python train.py --positions="learned" --attn_scale=0.167 --bias="all" --tie_word_embeddings=true --decay_shape="linear" --final_lr_fraction=0.0 --max_seq_len=256 --z_loss=0.0001
MLP neurons of a small language model. Each row is named by its layer, matrix (down: output weights) and neuron, and shows model dimensions 176-239. Each number is 200 + 30 x the weight over its row's rms, rounded and kept within 0 to 999.
A block is one neuron, or neurons of one layer that tend to fire together. Before each block is what it responds to, as a language model described it from the Wikipedia text at the highest values.

Responds to: Nouns naming a field or institution in biographies and sports articles, chiefly career (coaching career, Senior career), also football, military, University, political.
L3.down125,223,209,200,230,210,212,212,229,189,153,205,194,176,194,157,205,215,184,195,223,204,215,228,249,219,216,178,218,216,223,207,220,183,178,178,204,205,213,222,230,189,185,236,212,218,192,235,190,195,247,245,181,165,247,201,198,231,226,211,228,219,210,186,142
L3.down145,211,176,223,187,182,188,273,189,246,167,197,186,198,205,182,236,208,192,221,165,264,203,210,158,185,198,150,217,232,225,162,256,178,150,160,150,205,155,216,230,214,194,200,213,214,147,142,188,152,196,219,208,176,154,190,154,235,225,217,215,198,202,207,201
L3.down343,156,175,187,158,217,217,179,224,271,197,240,206,219,190,240,182,219,185,220,227,246,219,187,180,238,169,170,197,166,224,199,218,187,274,166,202,158,232,189,166,178,172,140,224,174,181,148,199,183,184,216,235,208,190,235,118,197,187,192,214,225,186,177,193
L3.down514,172,166,176,218,220,231,219,252,235,231,264,205,228,212,170,212,148,161,276,205,203,239,158,172,200,143,163,185,211,200,175,174,178,190,190,222,205,226,167,206,190,194,161,231,189,208,249,172,213,158,228,221,219,205,236,185,220,232,252,158,191,203,180,226
L3.down664,208,195,238,192,187,235,207,215,253,180,168,245,186,224,206,149,237,197,180,169,188,219,286,197,220,201,185,228,187,245,198,172,233,240,198,221,198,197,142,229,186,223,191,218,244,182,191,191,236,187,180,237,215,163,188,200,215,241,224,216,211,251,193,235
L3.down1149,176,183,219,202,191,141,195,186,194,185,196,260,180,213,179,199,184,233,194,257,219,146,143,205,185,189,213,190,199,191,167,209,160,165,236,237,186,181,165,224,121,240,214,202,209,183,176,188,200,177,208,239,151,213,163,241,234,176,225,193,191,194,218,156
L3.down1193,198,227,179,146,165,231,208,194,241,143,205,208,163,197,166,230,188,195,266,231,211,221,181,195,218,144,142,192,212,190,187,187,143,183,164,196,190,226,245,222,201,165,149,203,205,214,229,240,222,175,255,263,147,176,161,207,243,209,187,235,190,211,205,207
L3.down1236,274,165,210,199,201,220,201,202,184,216,230,199,168,191,200,192,222,190,233,227,234,201,183,195,216,191,183,199,244,203,208,210,180,176,287,212,176,178,238,209,167,208,184,229,192,210,195,134,151,251,245,181,199,195,239,260,228,180,248,200,197,195,213,244

Responds to: Final subword pieces that finish a word split into several tokens, across any topic, such as filter, excursion, temperate, earthquake, scenes.
L6.down296,212,216,201,167,172,204,234,192,229,209,222,210,207,217,181,156,220,186,177,215,171,195,233,190,242,192,233,279,180,186,191,221,215,243,158,199,169,187,176,191,259,201,198,202,157,243,235,205,197,241,199,198,223,205,154,232,187,198,209,224,189,189,180,191
L6.down482,166,173,195,198,182,192,195,207,182,169,215,201,170,179,223,204,222,126,175,178,218,179,176,211,181,275,179,212,244,172,214,151,196,169,203,170,193,213,195,208,240,241,216,178,194,233,202,162,204,211,220,165,186,253,240,230,202,257,174,168,238,151,193,129
L6.down590,218,156,188,173,154,181,237,146,259,130,218,201,168,149,184,212,177,217,214,155,172,241,175,182,186,225,195,189,210,251,164,163,183,234,203,169,240,179,174,174,161,200,225,222,159,183,204,178,172,217,252,198,176,173,210,178,140,190,178,184,170,169,230,168
L6.down1222,223,218,199,192,218,176,263,233,196,219,195,200,234,193,219,187,216,171,207,193,157,217,188,224,175,192,232,233,219,150,198,213,180,173,217,194,171,205,210,210,206,205,181,199,162,215,241,197,188,134,194,118,151,217,186,200,233,190,214,190,170,187,196,176

Responds to: The token "a" or "A", mostly the article a or sentence-initial A, and word-initial A- pieces such as Arizona, awakes, Age.
L7.down282,246,219,204,237,128,212,249,243,191,175,236,199,175,251,186,190,199,194,240,226,236,208,220,199,153,199,245,199,183,172,178,235,207,269,188,193,211,241,212,234,159,219,226,204,222,223,200,172,171,177,224,222,222,151,199,187,165,199,171,208,195,254,190,211
L7.down327,195,250,178,222,189,234,218,264,222,176,232,276,196,227,257,174,186,245,179,175,192,225,158,206,206,205,215,220,186,193,241,196,173,245,269,253,190,215,196,225,197,227,270,230,203,186,211,208,201,235,204,235,232,177,224,211,254,232,187,212,177,226,205,163

Responds to: Short second word piece, often "us", "an", "ell", right after a lone first letter in split words, e.g. T-us-can, M-us-ical, h-us-band, T-an-zania.
L3.down188,191,180,229,199,226,209,171,218,154,194,212,263,177,188,159,192,126,228,171,202,188,183,246,233,197,185,229,155,213,234,184,209,201,200,181,201,196,212,187,172,188,213,174,234,153,172,245,207,211,220,229,185,190,175,201,207,177,201,186,210,205,206,156,185
L3.down564,228,184,179,205,161,172,164,167,229,218,207,234,171,213,187,184,223,205,174,211,210,216,154,268,252,201,160,205,233,191,201,215,222,198,161,218,201,169,173,199,211,167,153,225,163,194,188,261,240,211,193,214,216,215,223,205,152,190,193,127,236,172,251,190
L3.down648,222,161,199,193,199,206,231,169,208,188,233,260,209,252,172,209,195,191,229,197,178,174,196,205,212,237,194,249,215,249,200,247,216,166,163,190,185,239,208,184,219,217,191,217,175,235,211,230,198,179,225,230,184,190,173,180,207,185,179,179,230,216,178,234
L3.down972,300,203,187,155,151,198,176,151,236,164,191,225,181,237,188,183,196,175,198,246,222,199,183,218,219,184,145,206,200,211,174,246,254,190,151,178,173,169,214,191,203,190,129,216,190,211,250,134,231,217,188,182,204,202,180,246,206,215,192,233,232,189,237,200
L3.down1073,202,231,220,149,167,178,171,234,181,196,184,221,194,283,173,238,211,192,172,213,194,219,160,193,193,209,211,202,208,206,177,165,187,187,183,210,195,202,191,208,188,141,196,207,179,174,203,164,212,206,214,186,165,197,212,180,217,218,204,153,156,208,177,223
L3.down1330,153,193,203,226,194,213,142,153,149,226,194,180,197,221,225,163,188,210,166,244,217,168,180,230,144,260,205,226,176,236,150,197,189,202,196,214,184,205,195,280,235,184,124,211,166,175,227,214,213,203,256,217,247,157,143,187,203,195,172,197,207,204,208,192
L3.down1414,194,224,198,192,181,249,203,220,185,172,225,200,123,240,189,222,181,240,196,204,146,209,248,245,232,155,243,212,189,184,179,210,264,225,188,159,251,179,153,194,159,193,231,265,215,197,243,232,196,176,200,201,157,254,194,160,195,243,213,144,226,224,213,193
L3.down1511,168,226,143,157,204,202,123,214,153,169,189,235,251,260,177,216,220,212,149,232,224,204,224,218,218,185,179,170,212,177,210,257,221,237,222,198,242,216,232,197,211,159,176,240,214,196,220,228,216,180,217,176,221,192,189,253,207,200,191,258,196,179,214,227

Responds to: The indefinite articles a and an, strongest after in (in an interview, in an excited state), and also word-initial a/an/A pieces (anal, Allen, ACC).
L3.down383,258,198,215,218,215,237,222,235,174,190,250,180,208,162,210,191,165,223,192,221,208,156,186,195,221,238,229,219,189,195,211,206,145,168,141,198,206,204,200,231,276,199,209,240,242,223,184,138,198,204,259,260,209,240,174,223,141,204,165,210,187,222,186,196
L3.down550,203,198,167,207,164,186,208,198,249,174,251,193,211,225,206,203,176,221,195,183,168,225,159,205,196,190,181,163,280,221,215,192,215,233,239,203,212,250,195,252,168,199,225,214,224,179,195,216,168,180,199,227,248,197,229,152,209,162,220,214,217,214,194,193
L3.down718,184,155,239,187,199,199,191,178,177,231,182,191,214,156,192,221,192,245,221,172,158,197,135,197,194,185,205,218,179,192,198,206,210,181,215,218,207,201,164,198,263,209,243,241,233,229,229,220,219,222,230,199,187,239,145,181,183,191,231,215,187,140,173,193
L3.down735,197,202,214,144,206,190,185,171,196,192,230,238,164,168,216,248,173,191,182,213,181,170,200,221,203,210,223,226,190,153,255,146,149,197,111,182,193,194,222,230,208,228,186,171,208,191,252,185,168,244,209,155,186,188,185,189,186,199,213,187,226,212,215,160
L3.down741,224,208,173,199,243,129,227,212,255,219,192,185,219,215,224,187,191,167,204,214,191,194,213,156,238,158,231,217,214,191,168,201,231,266,182,182,187,231,214,189,202,199,212,210,231,191,229,219,223,236,206,184,230,257,255,188,191,154,243,136,185,156,201,147
L3.down1017,217,215,168,217,185,217,201,166,228,215,196,219,148,232,224,142,194,160,165,248,228,183,259,206,204,170,147,194,175,216,155,202,201,213,206,233,134,240,219,182,184,211,204,215,182,205,201,179,162,185,161,196,196,137,200,198,209,183,195,178,207,201,185,199
L3.down1290,238,196,210,208,131,210,224,208,152,71,227,172,218,172,172,199,202,192,136,174,162,206,187,210,250,230,187,223,165,195,232,210,247,200,194,190,239,243,201,233,179,173,225,169,193,172,152,242,215,177,183,200,160,164,173,202,215,210,259,195,186,185,172,198
L3.down1455,256,189,232,253,179,225,200,217,145,215,200,177,167,186,184,207,185,159,181,189,194,219,236,193,178,224,250,214,170,218,199,263,208,193,194,204,206,227,211,126,240,179,214,249,204,175,197,171,235,148,253,224,218,226,208,197,175,169,206,202,187,215,212,214

Responds to: Final subword pieces that complete a word inside institutional or organizational names, such as O-il in Oil and Gas Association, Aeronaut-ics, Chem-ical Society, and Trans-port Company.
L7.down86,191,224,207,194,174,204,206,174,270,199,194,188,197,210,156,194,245,173,219,195,237,250,190,237,202,214,189,245,192,157,180,253,244,173,200,183,202,189,212,223,212,240,162,220,203,177,236,187,179,203,208,140,229,223,195,215,220,173,172,132,185,229,180,220
L7.down364,235,230,205,214,209,189,186,212,233,207,170,182,207,189,160,208,206,218,198,221,198,228,151,189,205,177,248,161,195,221,185,286,202,240,193,177,181,199,226,169,250,155,194,235,143,212,180,234,206,189,265,188,208,186,151,175,242,197,236,155,189,221,202,283

Responds to: Suffix tokens that finish a word split into pieces, mostly adjective or noun endings like -ical, -ary, -ing, -ime, as in Statist-ical, marit-ime, Honor-ary.
L3.down166,159,215,206,239,227,207,207,192,221,239,176,220,189,207,220,228,244,230,140,229,243,225,199,208,195,184,256,243,210,188,204,258,205,205,227,165,239,207,222,219,263,217,195,195,165,186,163,200,225,216,148,150,238,220,173,220,267,218,177,203,175,153,207,237
L3.down369,190,198,174,200,168,169,201,221,240,216,205,194,200,187,250,209,207,198,171,215,182,183,212,217,197,245,187,145,199,198,222,249,204,181,207,184,203,221,179,157,211,244,168,177,198,197,165,204,184,224,177,206,203,218,231,186,141,165,165,194,164,196,139,194
L3.down388,248,191,240,189,248,239,194,200,221,195,240,240,238,170,173,200,210,278,176,204,196,198,217,268,165,187,150,192,225,228,185,198,205,165,203,222,215,183,171,234,211,207,201,202,215,131,221,229,173,199,194,263,222,182,243,179,227,208,185,180,227,150,203,182
L3.down600,215,176,225,156,196,166,201,194,228,179,237,194,152,200,207,207,153,194,188,202,223,187,202,189,181,190,121,160,227,205,207,232,141,216,215,165,243,193,208,239,214,172,201,197,211,207,176,197,193,217,175,221,189,179,183,145,171,231,240,127,197,208,198,190
L3.down739,188,152,218,215,220,193,283,174,237,192,201,180,182,124,191,178,148,200,197,228,196,190,130,211,190,204,211,263,231,233,193,225,190,170,179,227,225,190,176,219,247,199,195,225,251,158,158,166,194,220,258,164,189,187,150,209,158,213,210,186,183,190,204,200
L3.down896,221,236,241,184,238,193,186,213,271,212,198,247,209,171,174,178,198,217,221,218,163,171,198,230,217,253,202,239,175,163,205,183,164,163,250,214,265,244,160,180,213,210,195,189,200,187,225,207,132,176,220,229,184,129,196,172,195,216,148,202,194,207,244,231
L3.down1188,253,152,134,173,210,193,184,208,196,174,223,192,193,157,211,251,153,209,198,257,186,179,213,222,222,196,171,210,176,217,207,179,156,191,192,201,202,230,237,171,196,182,229,234,227,174,213,204,191,174,178,198,143,212,208,149,142,196,213,199,223,212,273,161
L3.down1315,187,147,229,201,227,191,214,135,231,235,204,199,184,121,224,202,183,163,277,160,191,225,157,243,234,235,187,165,223,226,219,179,173,141,174,182,198,200,207,194,186,224,237,134,216,175,178,168,189,205,189,218,207,246,182,249,172,182,160,172,196,164,203,146

Responds to: Nouns in life-story prose that take a following of/in phrase, chiefly age (at age 15), degree (bachelor's degree in) and time (his time in), plus scattered words like number and that.
L6.down45,194,160,209,198,214,189,183,229,221,166,171,265,215,203,185,152,202,256,244,216,196,138,261,176,171,212,217,230,236,199,154,157,104,233,193,187,227,212,211,188,197,204,243,232,223,190,231,207,195,220,214,214,168,176,179,209,189,187,221,250,166,158,195,204
L6.down513,248,209,202,211,248,161,190,206,228,162,212,196,200,212,169,239,201,156,213,186,213,191,190,228,256,121,220,224,209,221,165,197,205,179,149,141,217,192,222,257,188,198,171,168,146,167,238,194,209,222,220,190,229,213,198,199,170,210,208,180,265,208,209,167
L6.down680,177,214,293,204,184,202,197,163,192,218,147,170,169,160,228,205,150,192,177,193,144,177,155,227,188,139,265,237,113,243,283,232,213,172,232,216,220,210,201,147,192,161,202,182,173,205,205,173,246,229,161,201,239,218,240,163,240,206,228,208,181,185,202,168
L6.down897,177,218,203,200,260,205,192,176,187,144,193,172,187,148,189,188,247,198,170,189,254,147,144,230,168,233,155,243,228,178,218,193,160,185,153,135,204,188,180,244,216,217,211,223,182,211,244,207,172,216,189,202,214,183,198,209,190,263,201,179,229,202,206,211

Responds to: Tokens just before a subject or field is named, mostly "in" after degree/diploma and "-ied" in "studied", e.g. "Diploma in", "studied philosophy"; weaker on began/started and "-ical".
L7.down26,223,197,213,193,203,209,146,213,264,205,238,236,232,167,195,262,195,192,214,191,170,171,189,204,146,186,228,163,220,179,171,240,189,198,183,134,200,227,190,184,155,121,199,189,215,187,179,191,204,162,212,245,174,198,180,161,272,159,239,226,180,188,197,136
L7.down1144,168,172,204,216,205,220,187,184,192,181,221,224,208,193,191,165,195,156,207,143,162,166,211,222,218,177,175,247,269,249,200,218,234,200,140,208,190,223,170,197,201,236,246,168,195,206,185,166,164,235,213,198,180,151,240,197,217,166,265,179,154,197,166,172

Responds to: Final pieces or head nouns of set phrases and infobox/section labels in Wikipedia text, e.g. Manager-ial career, National Register, Head-quarters, Pop-ulation, released.
L7.down779,186,229,194,214,199,238,154,258,149,183,191,181,202,194,185,226,207,203,237,195,221,226,224,260,183,202,195,241,217,221,174,183,193,159,232,178,223,195,203,219,194,126,211,200,220,240,189,258,243,206,191,185,223,144,179,175,228,209,149,215,130,219,221,163
L7.down804,181,204,188,205,180,176,190,230,169,197,201,179,191,167,200,206,221,282,243,224,205,182,212,212,150,223,190,201,154,246,141,186,251,185,205,218,218,169,163,204,194,214,163,216,173,199,197,201,196,165,176,117,200,183,225,217,197,181,233,234,153,166,243,196

Responds to: Two groups: the word be after can or cannot, and word fragments right after a one-letter piece, such as p-ointed, d-war-ves, b-ott-om.
L7.down575,163,161,186,154,190,248,183,205,188,173,232,195,214,202,197,190,215,263,266,199,252,136,226,203,191,213,199,169,230,192,166,247,171,254,162,180,203,208,245,195,195,229,185,178,199,176,210,212,199,224,167,189,258,160,201,165,185,186,194,257,206,208,195,234
L7.down832,171,129,234,214,187,198,263,255,194,197,158,206,164,198,160,240,208,201,196,192,200,204,209,197,209,220,197,194,249,166,195,186,217,163,152,186,186,190,204,172,183,198,199,235,242,176,169,225,161,218,172,189,159,166,196,149,178,185,252,175,213,194,168,170

Responds to: Mainly the pronoun I at the start of a clause in quotes or first-person prose (but I think, when I was), and short vowel pieces inside split words (r-i-ots, Zhōngh-u-á, al-phabet, L-I-F).
L6.down509,260,269,199,192,191,233,188,154,256,209,150,153,184,202,199,205,245,190,202,230,249,259,211,191,194,152,213,217,182,189,182,189,235,174,184,170,223,197,185,183,194,131,187,213,203,207,226,180,203,225,191,201,254,192,235,216,219,153,167,176,203,247,227,190
L6.down1118,163,216,164,194,218,188,211,218,264,175,210,228,157,209,172,273,241,191,217,219,180,249,185,151,159,221,149,205,210,186,238,163,223,206,154,212,237,169,155,234,201,189,215,233,196,253,189,197,160,214,184,181,163,145,184,198,184,203,275,172,190,254,234,194
L6.down1275,231,236,190,221,215,211,156,177,244,196,191,170,199,160,208,191,199,158,276,236,239,224,168,183,212,225,161,165,197,219,186,181,184,220,161,206,235,175,220,213,209,212,209,244,172,190,223,242,136,217,184,187,168,159,267,236,241,193,152,178,198,186,222,209
L6.down1430,160,226,182,208,188,203,214,222,234,151,195,220,135,200,226,247,213,207,201,168,205,225,229,223,168,208,215,211,149,157,196,153,209,247,168,197,237,175,179,180,148,217,181,240,204,223,185,242,228,218,200,205,196,182,251,238,178,187,177,167,192,197,250,172

Responds to: Fixed-phrase continuations: to after According or due, Ref. or Source closing table headers, and inner word pieces like Comp-u-ters, pers-u-aded.
L3.down259,190,187,152,221,232,192,218,209,196,193,235,160,193,190,272,180,206,149,249,149,205,286,222,206,234,148,193,184,247,150,117,156,214,284,204,216,169,203,203,189,251,188,177,206,140,190,198,211,171,187,229,221,246,201,155,275,199,234,199,175,234,199,212,196
L3.down559,240,226,186,210,153,257,209,187,208,236,251,235,222,212,218,203,261,187,196,182,193,198,187,179,194,208,236,204,203,216,241,222,136,167,209,190,219,191,187,235,248,139,248,206,234,212,170,181,203,232,221,175,241,207,199,245,195,205,206,194,236,242,246,259
L3.down595,188,166,200,206,169,216,201,192,185,219,213,212,195,175,212,213,184,194,190,197,223,197,242,235,254,200,248,163,138,215,178,205,270,173,150,222,166,221,199,180,239,224,244,186,229,224,182,204,183,192,203,119,169,204,162,247,130,223,233,168,248,203,196,257
L3.down673,222,185,179,218,225,185,170,221,191,230,223,191,183,206,196,201,231,203,160,245,227,246,135,213,193,168,196,218,250,223,250,151,138,200,204,127,243,196,216,221,230,226,275,196,192,160,185,192,241,226,183,202,188,188,223,161,158,171,194,179,225,192,190,202
L3.down747,181,172,189,217,210,178,199,191,222,182,210,183,218,263,242,247,185,217,185,192,172,183,234,219,162,191,216,172,204,185,150,259,257,148,215,182,194,226,198,210,229,141,181,182,206,183,233,221,136,194,190,218,222,195,180,149,164,172,212,134,222,224,200,215
L3.down894,174,199,251,151,172,216,232,220,215,224,237,208,213,232,223,225,199,187,152,176,198,194,248,174,273,197,221,228,182,163,204,184,214,195,182,176,220,251,218,179,213,212,212,223,154,239,237,236,177,156,208,175,170,220,207,191,211,165,213,219,219,161,232,240
L3.down1061,208,203,239,159,150,180,206,219,223,190,173,165,225,228,216,222,175,259,289,248,194,238,162,218,177,211,223,202,221,201,207,158,190,175,183,213,218,190,191,230,193,168,156,211,174,145,191,170,119,205,161,225,238,198,198,204,195,198,215,183,220,147,198,223
L3.down1181,224,192,196,190,225,154,214,225,155,199,224,185,202,184,170,264,183,231,188,271,203,215,217,191,201,205,192,187,213,185,150,196,199,206,184,218,198,207,277,214,205,205,252,255,224,163,171,220,176,241,207,159,185,222,219,204,174,213,209,194,191,197,197,151

Responds to: Prepositions opening a source or time phrase, mostly "from", also sentence-initial In/Since, as in "single from", "From 2008", "date from".
L7.down130,236,222,182,195,221,238,228,229,181,159,247,149,195,191,184,131,168,237,188,170,193,231,199,171,197,267,218,145,218,194,188,186,151,259,174,165,184,180,176,212,190,242,171,176,223,242,210,165,175,218,229,229,232,240,148,194,256,205,208,235,204,217,200,252
L7.down415,200,217,193,194,175,232,241,257,218,210,226,189,228,222,217,161,255,237,200,168,169,203,205,160,189,185,209,197,232,199,187,187,176,174,174,186,219,185,215,188,177,205,213,224,240,182,220,218,173,244,182,189,200,177,215,192,243,192,203,237,191,201,197,198

Responds to: Mostly "in" or "of" right after a degree, academic rank or office, introducing a field or place: degree in, professor of, Bishop of, School of.
L3.down18,194,165,252,205,185,212,159,191,228,155,224,260,227,228,186,259,232,202,162,241,211,198,116,216,215,227,210,213,207,228,174,230,140,201,205,219,213,215,198,266,169,161,216,204,213,213,186,208,170,216,226,217,199,173,216,221,217,201,213,238,219,142,178,196
L3.down290,215,139,150,165,178,153,234,216,116,226,192,219,216,224,193,206,174,169,255,196,247,200,188,196,200,201,219,186,193,208,217,209,179,179,187,198,161,215,223,209,233,216,185,198,180,182,157,210,175,166,236,201,184,156,242,215,200,196,164,156,170,200,226,189
L3.down689,233,225,225,200,228,206,204,165,225,228,207,225,196,201,186,190,199,156,187,231,170,169,258,256,185,172,155,221,222,264,265,234,224,179,151,216,201,214,201,208,211,203,174,181,130,258,157,186,158,224,175,197,193,202,239,127,202,142,192,191,213,185,193,193
L3.down979,232,181,241,183,230,222,176,220,240,178,202,196,221,183,146,195,176,211,190,203,185,160,192,218,135,152,227,206,210,215,213,165,218,160,164,191,208,235,197,205,188,170,208,212,184,228,163,167,177,204,185,222,209,190,234,160,247,141,206,180,207,164,176,111
L3.down994,194,241,219,161,239,217,169,234,239,170,178,203,136,216,193,211,239,227,179,174,181,192,190,175,168,208,190,193,252,259,202,176,174,268,202,186,201,212,196,232,168,165,205,129,200,187,168,223,208,204,201,171,200,169,213,259,167,170,232,261,246,208,220,188
L3.down1339,209,246,224,177,179,263,186,224,199,204,175,207,162,213,233,216,214,125,217,187,204,170,163,213,236,153,172,227,208,262,230,196,180,193,201,247,166,186,170,227,214,160,235,201,171,186,218,145,190,200,197,210,224,198,253,258,188,206,200,221,208,187,175,183
L3.down1469,195,213,265,103,197,201,200,172,216,140,212,208,185,147,195,186,201,205,187,222,211,214,193,197,189,190,211,240,164,271,176,194,193,184,162,183,194,248,199,218,208,159,230,206,217,178,159,180,168,185,205,196,215,261,191,206,212,181,173,165,207,139,224,183
L3.down1475,162,170,209,145,252,159,232,173,212,246,188,227,225,171,180,193,201,198,206,239,142,220,225,219,194,188,240,196,184,237,218,211,219,222,212,210,145,227,153,250,189,148,141,208,169,195,207,159,219,178,166,228,190,187,221,166,255,182,164,201,188,183,198,179

Responds to: Fires on tokens that are just the letter a/A: the article " a" after as/is/was/in (as a result, received a), and word-initial A pieces (Mc-A-fee, al-A-nsari, Sant'A-na, A-mor).
L6.down565,202,208,227,250,271,230,271,185,194,211,209,195,213,200,170,199,221,201,208,227,154,184,227,205,228,212,231,221,203,217,248,155,235,193,185,239,219,169,195,232,167,230,212,199,240,184,127,166,112,172,224,205,186,226,215,202,211,219,183,210,242,184,158,175
L6.down598,225,176,224,242,205,207,203,181,219,164,114,180,196,218,199,252,209,211,178,195,151,198,157,243,191,93,158,187,190,225,226,193,161,141,196,175,203,204,212,177,201,168,258,200,169,156,203,170,172,203,191,170,256,199,216,209,168,194,188,230,216,203,211,191
L6.down665,219,233,188,216,165,211,244,263,207,185,226,177,190,217,231,186,215,207,229,190,233,208,215,151,153,209,214,224,202,183,202,214,176,198,226,208,214,253,170,198,154,223,183,245,239,235,209,148,147,146,207,226,246,176,148,205,148,248,171,181,227,250,223,217
L6.down989,253,214,187,207,170,225,242,213,182,219,218,202,208,185,230,194,208,221,188,212,197,205,136,191,139,191,214,192,187,196,218,209,191,238,204,180,150,211,211,258,184,199,199,187,211,181,215,249,222,248,140,222,194,183,197,240,195,211,208,189,196,219,196,206